Weights of a small GPT-style language model, trained from scratch on English Wikipedia: 901M tokens.
MLP neurons of a small language model. Each row is named by its layer, matrix (up: input weights) and neuron, and shows model dimensions 96-159. Each number is 50 + 10 x the weight over its row's rms, rounded and kept within 0 to 99.
A block is one neuron, or neurons of one layer that tend to fire together. After each block is what it responds to, as a language model described it from the Wikipedia text at the highest values.

L2.up74:71 55 54 44 58 40 36 64 47 26 76 52 51 61 61 57 50 62 63 47 40 68 57 53 38 49 57 33 53 39 72 51 37 34 43 37 37 52 51 56 52 62 57 53 35 40 55 41 46 48 53 45 39 44 46 53 63 72 31 52 67 44 64 39
L2.up118:53 46 52 39 55 50 47 39 61 33 39 46 44 62 48 54 39 57 46 42 80 46 50 46 63 45 45 61 46 52 54 61 61 40 59 53 55 53 39 40 57 59 62 49 54 41 44 60 50 50 49 50 46 56 46 50 41 40 38 46 50 38 43 51
L2.up468:57 52 54 39 52 39 44 68 57 45 50 44 61 63 42 61 59 63 66 47 59 59 37 53 56 42 54 61 38 59 63 52 65 38 42 53 32 59 54 45 42 45 62 49 56 51 53 67 49 46 62 57 26 55 36 39 59 53 62 57 63 35 46 50
L2.up837:45 56 27 38 64 60 66 37 68 33 56 48 63 47 56 54 38 60 59 55 57 62 51 54 51 44 44 35 47 63 60 39 38 41 46 46 46 69 73 36 47 32 48 54 53 56 51 76 48 60 62 59 44 44 59 51 62 74 71 61 51 36 37 47
L2.up844:47 57 39 34 61 38 60 52 56 25 39 66 47 51 47 51 30 54 51 43 53 57 43 53 47 35 38 76 37 46 51 45 53 22 64 46 50 54 46 42 49 58 57 53 43 47 47 63 61 47 60 68 60 43 45 54 36 37 46 48 47 50 70 54
L2.up935:72 56 53 33 47 30 70 35 66 46 40 48 61 44 47 48 65 57 39 52 47 42 39 47 64 52 64 57 52 43 50 45 52 54 63 48 59 42 52 46 47 49 61 52 42 42 52 47 56 71 49 29 39 36 44 52 49 51 59 31 64 35 56 44
L2.up949:47 61 61 53 37 46 49 37 56 66 60 58 50 45 58 48 47 34 60 49 57 51 55 42 60 53 52 63 40 33 60 43 45 57 42 64 60 46 52 73 58 33 58 48 41 48 57 48 60 49 52 33 33 57 58 52 23 50 70 53 42 49 34 39
L2.up1218:45 65 54 34 40 46 41 35 55 54 41 49 51 37 65 60 46 39 69 34 48 68 46 85 50 35 59 62 60 58 65 60 52 54 62 50 66 47 56 52 47 33 59 65 48 46 25 68 48 50 50 55 45 35 58 56 37 43 59 39 42 45 41 38
L2.up1447:61 78 57 42 60 36 46 62 41 42 74 49 54 53 39 60 43 56 51 26 65 67 48 52 52 58 43 58 39 37 42 44 56 63 51 50 54 63 52 62 38 62 40 49 36 54 62 35 62 47 54 42 45 44 47 44 40 47 57 44 40 40 51 39
L2.up1545:36 47 21 41 56 45 50 50 47 26 52 59 53 58 70 61 51 63 54 53 64 65 64 53 44 45 31 21 51 46 48 59 57 39 55 50 35 53 57 39 60 65 30 46 49 57 57 51 46 58 37 48 69 50 40 47 42 28 49 51 47 50 48 56
L2.up1673:55 37 45 41 41 64 55 57 54 28 67 36 61 45 64 63 59 53 34 48 67 49 64 46 61 45 36 61 28 38 45 53 51 49 42 38 40 61 41 51 50 73 39 53 65 42 42 48 54 51 48 50 51 48 56 32 45 43 59 71 61 33 36 33
L2.up2582:58 46 61 51 62 41 50 42 50 48 41 84 69 59 38 50 41 28 56 54 57 47 45 45 44 57 54 65 39 47 71 45 44 71 43 28 56 48 56 47 48 50 47 45 42 48 48 59 57 60 51 53 50 46 54 63 45 53 62 49 29 63 49 55
L2.up2614:30 36 46 35 46 41 73 50 63 39 56 38 67 58 55 58 42 51 52 50 44 52 51 54 73 40 53 56 43 39 61 31 69 56 42 55 51 52 59 41 62 42 45 42 60 50 40 67 56 46 79 67 44 45 46 25 70 46 54 60 48 43 41 44
L2.up2763:59 54 40 39 63 58 56 43 61 36 67 62 44 56 46 46 35 57 58 57 55 45 72 19 53 46 47 64 44 58 61 44 51 56 42 29 32 46 44 54 48 55 34 36 56 53 60 73 57 52 58 66 43 40 50 52 44 47 44 33 40 44 54 35
L2.up3167:59 49 42 47 64 52 53 48 60 70 51 64 53 53 49 48 53 47 57 54 42 72 62 37 46 38 59 35 56 56 48 62 40 50 45 60 59 58 40 51 52 60 59 45 38 54 43 53 52 30 26 36 48 29 37 38 29 51 56 60 54 53 48 59
L2.up3304:30 44 42 41 54 67 53 59 50 40 59 52 50 47 51 60 54 37 49 53 60 33 47 55 47 52 44 56 34 35 58 48 37 43 59 46 51 61 37 57 53 58 47 59 61 57 50 49 64 38 42 50 41 60 43 29 64 49 49 73 67 47 38 49
Description: Opening delimiters after markup

L3.up967:46 46 24 35 44 48 59 53 43 28 54 37 53 45 63 46 54 41 51 53 51 47 65 50 35 56 74 42 49 46 52 41 67 41 41 37 26 77 43 56 59 58 30 33 47 46 66 45 42 48 54 60 49 31 60 43 48 51 54 46 51 58 32 67
Description: Unit after a number

L4.up2252:28 49 47 53 45 49 57 50 67 40 44 40 53 50 44 45 53 24 42 36 56 72 41 40 52 59 50 59 49 38 36 54 58 44 47 36 41 58 60 61 30 55 46 40 47 58 68 36 49 48 55 45 60 49 39 47 49 59 54 68 29 60 37 34
L4.up2330:39 67 56 45 48 62 47 38 47 56 63 50 32 24 61 47 37 74 43 58 72 49 60 40 64 30 52 49 33 40 55 59 45 65 67 59 38 39 46 58 64 59 35 62 50 48 46 54 58 46 61 32 49 38 40 38 47 40 42 64 48 47 51 40
L4.up3261:36 34 42 54 46 42 54 42 50 59 68 47 54 59 48 47 61 46 39 38 54 60 45 52 57 58 60 58 40 75 51 54 54 47 50 47 52 45 48 28 45 49 47 50 56 51 48 51 47 60 55 42 42 29 41 40 39 46 71 58 60 51 37 46
L4.up3293:45 34 60 52 54 36 49 53 50 45 74 55 45 51 53 65 58 55 54 53 43 50 45 57 47 57 53 48 40 49 27 41 67 46 61 37 33 65 54 46 59 56 50 46 58 50 44 55 58 38 57 45 60 53 54 35 52 50 61 75 48 61 47 46
Description: Converted values in parentheses

L2.up82:42 43 53 41 49 83 50 64 49 47 54 52 58 46 54 46 63 52 50 54 51 48 59 46 38 33 42 34 56 56 48 45 52 37 62 31 41 40 53 51 77 59 40 30 51 48 47 52 25 37 51 47 51 39 61 61 55 48 40 56 54 46 43 51
L2.up131:45 54 27 51 34 57 36 69 52 51 53 57 60 46 74 52 36 62 34 28 51 41 46 60 51 38 48 44 59 43 39 48 56 57 43 52 38 57 55 56 45 50 53 59 44 41 53 41 46 56 49 48 30 44 44 49 46 71 49 55 62 44 65 45
L2.up157:48 38 41 52 47 55 46 60 69 64 54 41 55 51 40 63 66 56 45 33 52 59 46 61 49 27 59 47 42 58 42 41 43 51 59 42 45 52 62 47 54 63 34 36 51 71 41 44 47 52 44 54 58 58 38 41 49 41 56 65 58 49 50 44
L2.up270:44 49 52 64 46 47 23 59 57 46 47 35 51 47 54 48 40 58 57 34 55 61 54 53 38 41 33 38 53 52 50 62 43 43 44 57 40 34 43 55 49 77 55 40 51 22 45 62 57 70 51 46 40 50 43 59 51 47 56 59 61 50 48 39
L2.up339:38 50 53 61 65 44 56 50 53 44 38 60 44 37 46 61 50 50 40 66 41 60 45 54 52 42 34 41 39 49 59 49 51 34 57 45 31 38 45 36 59 40 58 61 58 69 43 59 54 59 37 66 50 56 49 50 52 46 48 55 54 50 55 42
L2.up671:41 65 51 57 43 48 33 49 51 29 56 45 58 51 59 48 43 49 45 55 63 59 51 38 52 43 43 24 41 55 46 43 50 46 52 34 39 46 40 56 59 52 35 39 47 54 54 52 51 56 44 31 46 54 51 42 45 51 44 45 54 49 49 55
L2.up1336:56 49 50 67 46 52 44 59 42 45 51 50 62 37 52 49 49 32 63 37 52 73 56 70 40 39 53 36 52 42 46 45 64 31 56 30 37 54 32 53 60 62 45 37 59 53 56 28 51 55 46 32 54 44 47 36 49 34 55 72 45 50 38 30
L2.up1879:41 56 56 49 50 42 46 60 50 46 57 60 65 54 53 48 56 53 43 46 51 43 54 55 44 45 52 54 45 46 58 37 35 40 42 59 44 26 26 54 40 40 44 41 47 44 57 45 54 60 58 47 57 24 47 42 33 63 60 29 54 61 51 53
L2.up2234:63 60 46 49 50 42 54 52 34 67 65 44 56 48 65 46 38 73 44 59 56 44 56 61 45 46 39 48 53 55 36 59 53 56 49 61 70 43 66 49 65 47 58 41 45 59 53 41 26 66 43 40 48 45 50 57 42 40 49 40 69 44 54 45
L2.up2247:43 37 42 59 49 45 55 48 48 46 52 50 62 65 51 64 45 66 47 50 47 68 73 32 57 33 41 42 47 41 40 50 33 45 38 38 20 51 47 65 47 51 44 44 46 61 48 33 49 62 53 42 57 35 36 25 46 55 52 70 45 50 49 55
L2.up2252:62 44 58 50 44 56 51 38 51 49 49 49 51 53 41 43 45 54 67 51 43 29 53 64 40 34 73 57 61 41 49 61 47 38 32 46 34 44 39 48 63 36 55 54 59 68 36 47 42 49 60 41 40 47 57 53 49 47 53 48 54 58 50 73
L2.up2423:56 42 40 58 53 47 28 60 65 59 57 42 59 59 33 48 69 53 43 37 39 66 51 56 45 38 43 41 43 49 44 44 38 58 54 27 42 55 48 49 45 76 49 47 40 66 59 35 60 46 50 48 65 51 35 38 44 32 54 57 50 64 40 45
L2.up2559:41 55 43 47 60 48 36 44 44 59 55 36 55 44 56 69 50 53 63 44 37 55 51 55 55 46 47 51 48 61 65 55 30 47 50 38 40 56 64 45 40 42 36 47 43 39 46 34 41 46 37 37 64 55 56 22 34 39 53 58 55 34 34 50
L2.up2906:35 47 43 48 65 58 53 57 46 44 48 48 62 38 52 63 44 50 36 58 73 65 52 57 52 36 21 45 57 50 38 47 51 41 54 55 52 32 59 60 45 57 35 47 37 58 57 45 57 50 35 43 47 35 48 48 56 47 56 64 44 55 48 50
L2.up2925:48 67 56 47 65 66 45 43 43 64 48 38 44 56 45 64 58 46 49 66 54 49 39 43 51 59 43 53 43 62 22 39 54 45 56 54 60 48 62 37 48 48 42 48 44 44 41 48 61 52 52 43 30 55 52 58 66 71 44 54 46 50 58 59
L2.up3199:50 53 49 53 47 66 46 45 68 52 51 40 54 46 47 60 51 45 64 32 53 55 69 45 51 40 37 41 57 46 46 52 65 71 67 54 39 41 45 43 51 55 52 57 36 56 66 52 40 35 47 56 43 22 34 47 56 26 52 72 61 36 53 54
Description: Unit conversion parenthesis

L3.up278:49 47 65 60 48 38 66 46 49 51 37 41 23 40 61 47 49 49 48 65 52 51 57 46 42 54 46 45 38 64 50 32 55 36 63 56 33 39 63 59 28 55 49 56 49 42 33 60 33 61 55 44 64 37 32 61 39 72 42 59 63 50 48 38
Description: Passive past participles

L3.up1458:45 44 46 60 57 52 62 54 57 41 41 62 29 40 36 44 58 63 44 47 38 51 38 59 32 46 50 62 51 54 54 48 35 66 50 51 54 47 66 54 44 36 44 62 43 38 48 43 38 53 40 61 49 33 58 35 35 50 66 57 41 50 64 34
Description: Mid-word subword fragments

L4.up46:42 51 55 53 33 56 58 68 56 47 35 55 50 37 67 42 44 50 56 28 41 55 54 59 62 59 41 43 41 37 33 43 61 57 61 58 57 35 48 50 64 42 59 40 54 47 60 43 56 58 62 16 39 58 46 59 41 36 63 52 44 43 55 58
L4.up2203:46 60 44 44 33 61 64 49 43 56 68 57 73 45 39 40 46 44 49 59 71 55 47 65 46 56 51 54 41 34 49 45 41 51 38 48 51 50 37 32 52 62 55 34 52 72 56 57 50 63 51 58 49 48 46 37 55 44 51 66 32 49 40 59
L4.up2565:59 46 53 52 54 46 54 39 57 50 34 52 66 53 42 54 71 40 51 30 50 43 35 48 75 49 57 43 65 52 42 39 59 44 54 49 59 41 40 44 50 43 44 53 53 65 44 49 50 45 47 58 44 38 59 37 56 47 67 44 53 42 51 48
L4.up3399:49 65 54 61 59 58 41 63 58 42 68 68 55 48 46 44 44 45 45 63 44 46 46 56 60 37 47 48 33 47 54 47 62 59 60 52 27 64 59 45 58 46 44 30 50 49 37 54 56 50 53 65 62 52 37 61 48 43 67 44 44 43 44 62
Description: Boilerplate template continuations

L4.up1284:64 69 53 38 37 63 62 60 51 50 59 44 54 36 48 58 40 42 54 53 75 63 54 56 31 45 27 44 54 34 50 37 40 47 44 60 53 65 53 45 45 40 33 40 47 54 58 46 41 52 54 64 29 51 48 35 49 61 47 73 39 38 56 59
L4.up2095:56 50 64 27 60 45 63 61 46 71 53 32 46 41 57 54 48 47 67 45 56 33 50 43 45 67 54 53 49 54 48 55 41 49 64 54 39 33 54 66 37 40 48 65 63 51 42 69 50 48 60 42 61 50 49 55 39 41 65 42 73 56 48 51
L4.up2501:44 47 44 68 49 45 65 56 34 57 45 55 62 51 68 58 61 35 57 39 66 61 62 47 54 59 54 50 48 50 45 51 44 56 46 37 61 49 48 50 57 59 44 58 58 48 33 48 38 50 75 37 48 52 38 57 48 36 50 32 47 42 68 54
L4.up3052:51 57 42 41 47 39 59 61 62 54 56 35 54 59 56 47 53 33 48 47 64 64 39 42 48 54 47 53 49 59 57 49 49 45 60 50 47 57 57 64 39 45 30 44 63 43 49 57 33 60 63 40 53 44 38 41 52 43 69 83 62 57 61 47
Description: Passive past participles

L3.up1278:40 57 48 49 35 51 61 54 56 67 62 61 64 40 66 52 41 63 49 56 57 45 57 55 56 43 41 64 39 42 86 43 63 40 43 41 46 77 57 30 53 49 58 40 62 43 56 73 59 50 55 42 51 52 38 42 49 57 65 49 44 61 47 31
Description: Stock-phrase openers in templates

L2.up127:44 51 50 36 45 51 47 65 51 55 58 55 45 52 58 59 69 32 54 56 48 23 43 76 49 53 46 48 36 52 45 58 42 51 41 45 59 60 43 57 37 49 58 66 44 58 54 60 41 61 51 57 29 28 37 33 42 54 50 60 52 73 68 42
L2.up172:62 61 44 44 50 55 66 52 41 61 38 52 51 64 52 73 56 50 50 55 58 60 58 48 19 62 62 34 37 49 61 54 45 55 57 56 44 49 50 69 47 39 49 55 68 48 41 55 46 53 56 46 63 42 55 34 56 58 66 44 63 52 51 58
L2.up473:59 56 59 56 44 55 54 67 34 47 68 71 48 57 70 46 49 37 59 58 50 38 54 66 55 45 54 65 58 61 55 64 42 50 58 57 45 52 36 52 49 64 60 48 41 64 49 54 44 42 56 61 46 56 42 44 30 59 56 60 59 53 72 40
L2.up630:38 46 35 54 63 50 45 50 51 52 37 41 42 59 42 34 37 53 48 65 61 64 50 49 65 43 51 42 47 62 48 48 50 43 56 57 56 50 47 54 39 35 61 56 37 60 41 30 53 57 40 47 49 60 58 58 45 40 35 54 42 46 48 61
L2.up763:57 57 50 40 59 56 48 45 62 49 54 51 59 62 26 41 47 47 59 71 52 56 50 49 39 55 58 54 36 38 43 45 53 56 76 55 37 58 48 53 51 60 50 26 56 40 55 60 38 45 48 43 54 37 45 42 49 47 37 59 45 62 46 35
L2.up1142:58 47 33 55 66 46 52 49 65 52 54 35 43 44 56 33 62 74 60 44 62 75 49 25 58 61 59 31 40 55 43 61 57 57 51 47 41 63 54 54 53 57 56 48 49 72 54 63 33 49 42 39 44 51 60 51 49 45 47 71 77 29 35 47
L2.up1272:58 45 33 49 56 51 60 59 67 64 34 50 69 40 41 65 54 49 48 41 55 50 45 51 53 65 47 58 45 41 43 46 37 47 51 56 46 41 43 47 45 44 24 51 54 46 57 59 41 59 45 43 53 47 28 19 45 72 64 45 51 69 59 58
L2.up1333:38 59 39 49 50 49 23 38 51 39 62 46 44 44 55 40 42 67 56 46 58 58 49 53 40 53 33 54 47 35 45 50 55 32 70 36 39 68 56 52 48 40 55 50 49 48 43 44 52 50 40 50 58 42 64 52 62 32 53 55 50 66 58 54
L2.up1925:55 43 40 51 39 48 47 54 53 61 49 41 46 44 52 36 37 63 58 41 41 57 52 55 41 43 43 41 54 51 49 39 63 65 41 54 44 45 47 45 47 55 59 46 43 57 38 38 43 59 41 43 72 59 55 43 62 51 74 41 72 46 61 40
L2.up2292:53 68 41 56 45 35 43 44 43 58 45 45 49 54 39 49 68 64 68 30 47 58 42 26 62 41 52 45 43 65 53 50 57 81 75 42 40 43 54 69 28 62 47 63 53 25 43 67 59 53 41 65 34 45 41 38 57 55 43 48 46 47 55 47
L2.up2344:50 57 45 60 60 34 45 43 54 63 56 57 51 46 44 54 60 51 70 25 57 64 45 36 65 58 39 52 37 52 55 45 56 44 65 40 47 68 42 66 38 48 61 66 48 45 36 64 46 66 39 37 53 56 49 44 36 55 70 41 53 38 52 51
L2.up2563:63 53 65 36 53 46 69 61 49 47 68 55 38 77 47 46 35 52 61 46 62 62 34 49 59 45 54 50 43 44 54 56 39 44 47 39 53 73 71 54 42 52 50 41 47 43 43 68 58 61 41 50 42 63 45 32 76 45 36 61 69 58 45 29
L2.up2692:43 46 37 42 66 28 60 67 36 49 69 66 60 45 47 46 56 60 64 55 65 47 47 48 71 56 43 52 40 55 59 37 56 24 58 44 44 42 56 50 50 41 53 55 61 40 46 55 66 50 55 64 64 42 40 59 47 65 56 49 56 63 66 31
L2.up2880:62 41 43 52 54 63 32 37 36 47 61 41 50 58 56 61 44 54 63 50 32 57 40 51 60 49 58 54 45 60 57 45 44 45 68 40 31 35 51 61 40 44 53 37 67 47 50 37 45 65 34 45 62 49 43 45 34 69 48 60 42 48 54 28
L2.up2919:63 40 50 42 57 80 49 44 56 38 51 58 51 51 39 36 70 36 53 72 54 52 47 46 45 30 53 66 43 79 51 49 60 40 55 61 50 63 42 49 23 63 61 63 65 72 37 57 51 73 59 27 67 38 50 71 43 41 46 55 53 55 59 62
L2.up3219:38 57 48 54 54 45 63 53 58 57 58 62 44 58 37 61 57 51 46 59 53 34 43 42 39 49 43 59 48 48 61 37 66 41 44 50 46 51 66 38 61 63 58 44 27 56 58 62 54 49 59 55 49 41 51 52 34 42 56 62 55 53 56 23
Description: Passive participles and verb completions

L4.up334:44 48 34 46 51 39 51 63 62 57 43 65 58 48 41 55 35 59 41 38 37 52 52 58 38 40 45 49 39 55 68 53 60 41 52 70 46 66 37 54 42 44 50 39 39 32 71 43 69 61 38 55 45 53 49 72 48 70 67 50 51 33 36 48
L4.up635:40 39 58 37 49 40 52 57 37 43 52 66 23 48 47 58 44 53 53 45 51 56 56 57 61 52 42 53 53 33 48 70 30 47 62 57 59 52 46 57 55 46 38 63 43 50 52 43 61 38 47 48 56 46 46 58 68 61 46 44 63 40 61 57
L4.up1279:58 59 42 43 50 56 56 37 54 48 43 62 45 52 73 52 32 51 59 58 57 47 54 51 55 49 42 54 60 61 31 47 52 63 66 43 48 43 51 54 41 44 52 40 65 70 55 49 58 51 45 46 44 48 58 51 41 64 52 30 49 56 45 48
L4.up3164:50 44 49 41 39 47 35 60 43 38 58 51 68 47 57 48 49 36 51 46 75 45 53 58 64 46 57 64 50 66 45 48 56 47 48 62 50 62 44 58 52 31 54 52 45 63 56 45 65 56 51 53 35 48 49 63 47 66 39 48 35 34 46 50
Description: Mid-word subword pieces

L2.up288:43 54 52 42 69 46 59 59 37 33 61 54 46 48 44 42 50 53 51 46 56 41 46 48 42 39 44 64 77 56 43 59 44 65 53 44 43 54 52 43 47 62 52 56 36 36 28 50 34 62 53 38 49 38 58 60 52 46 49 54 52 56 39 51
L2.up414:63 51 43 48 60 53 56 76 55 59 58 36 48 70 54 36 33 68 46 43 36 66 46 41 39 62 33 49 51 53 49 47 64 46 44 40 48 60 46 47 61 40 37 56 34 67 55 26 55 41 43 39 45 45 48 41 43 35 39 39 60 55 55 38
L2.up694:54 19 45 48 35 59 66 56 47 59 52 48 55 35 57 20 29 49 63 55 45 42 53 45 39 46 44 51 49 44 47 59 48 53 38 44 55 53 66 31 64 46 57 40 48 37 60 44 47 27 40 35 44 42 55 46 48 26 52 55 67 44 56 39
L2.up926:46 37 42 57 43 47 61 54 62 49 61 44 72 41 59 28 61 52 59 48 56 57 60 36 49 56 26 59 48 44 55 67 47 52 46 39 57 54 57 57 75 45 58 45 62 54 43 31 56 51 60 38 64 27 45 48 52 46 50 52 53 44 65 45
L2.up947:38 72 29 53 55 47 60 59 43 40 46 57 63 45 48 52 52 59 61 52 54 54 26 47 72 40 57 51 62 41 72 56 60 51 44 47 57 47 59 64 41 30 53 65 53 66 49 52 43 64 43 48 39 42 44 47 44 48 46 29 44 48 54 50
L2.up1152:58 37 44 58 60 57 44 35 49 55 49 58 46 48 47 70 44 50 56 61 60 44 52 40 45 41 55 47 47 55 54 44 59 45 63 42 68 49 39 26 57 51 51 45 51 56 35 42 61 49 66 44 52 27 49 33 44 54 58 49 53 53 61 49
L2.up1299:50 56 47 50 47 47 48 50 24 41 46 65 47 61 44 49 43 65 42 34 52 62 51 45 54 37 45 37 54 59 52 44 52 41 38 72 45 27 62 41 52 48 49 43 54 49 45 56 52 54 52 47 44 54 38 59 66 56 27 44 58 51 30 47
L2.up1377:38 59 59 41 55 36 49 34 64 60 41 48 43 55 56 47 54 67 53 20 52 46 48 52 51 54 58 45 53 39 55 53 62 35 43 32 32 61 44 49 40 39 51 51 57 70 40 35 50 58 51 47 63 31 34 44 51 53 51 40 73 44 59 62
L2.up1385:49 39 60 56 64 51 65 34 41 63 50 45 50 41 27 57 70 57 48 49 56 44 44 32 48 33 52 43 50 46 51 57 40 35 55 44 65 67 47 61 51 72 57 56 55 58 47 35 50 47 45 50 52 70 50 40 48 44 18 63 51 51 33 44
L2.up1808:44 36 53 66 64 62 62 55 50 69 56 52 40 53 37 43 53 56 38 40 57 39 47 55 43 32 45 53 54 38 56 45 48 56 38 35 48 46 47 51 51 31 52 51 51 68 48 38 46 44 55 45 42 63 65 30 53 55 52 65 41 38 31 63
L2.up1845:63 49 55 63 57 47 52 67 33 57 61 59 67 67 44 57 47 61 40 51 41 49 44 40 33 57 43 58 50 42 52 66 49 47 52 46 45 52 69 68 42 51 37 62 58 57 55 68 58 45 43 45 51 48 36 45 39 47 43 44 46 39 45 51
L2.up2074:56 35 62 37 62 47 57 45 50 62 41 56 44 54 37 50 38 44 35 52 34 57 39 39 55 54 48 55 51 44 49 62 48 48 57 52 33 57 50 59 39 49 42 46 58 65 53 36 66 59 60 53 47 61 45 55 32 46 58 59 61 57 49 55
L2.up2468:47 41 61 69 46 46 47 41 50 39 58 57 64 61 43 60 40 64 38 49 46 40 55 38 57 65 66 46 60 36 53 62 58 55 51 47 64 58 37 52 56 45 70 57 39 58 53 47 47 53 41 47 52 56 52 49 43 45 64 53 40 45 58 69
L2.up2740:68 55 45 47 61 39 48 44 49 51 42 56 59 52 42 30 37 48 58 55 61 33 54 39 68 54 50 55 47 51 73 53 48 70 61 52 51 46 49 51 42 50 59 60 26 49 43 26 40 52 41 38 71 51 38 56 46 46 49 59 46 31 56 67
L2.up3236:37 59 84 56 44 64 66 33 57 34 57 59 51 48 45 43 32 56 60 50 60 49 46 41 54 60 34 40 59 70 48 71 55 71 60 45 56 42 37 71 47 44 53 52 43 58 34 46 52 56 59 40 73 34 58 15 56 45 49 58 30 56 52 47
L2.up3272:45 61 44 53 46 55 38 54 50 38 47 43 45 52 60 61 38 42 38 58 64 54 43 51 35 40 54 26 51 49 43 41 42 49 52 63 49 62 59 44 61 54 39 59 44 70 38 40 57 30 67 62 51 49 66 35 41 56 46 55 40 72 61 50
Description: Mid-word subword pieces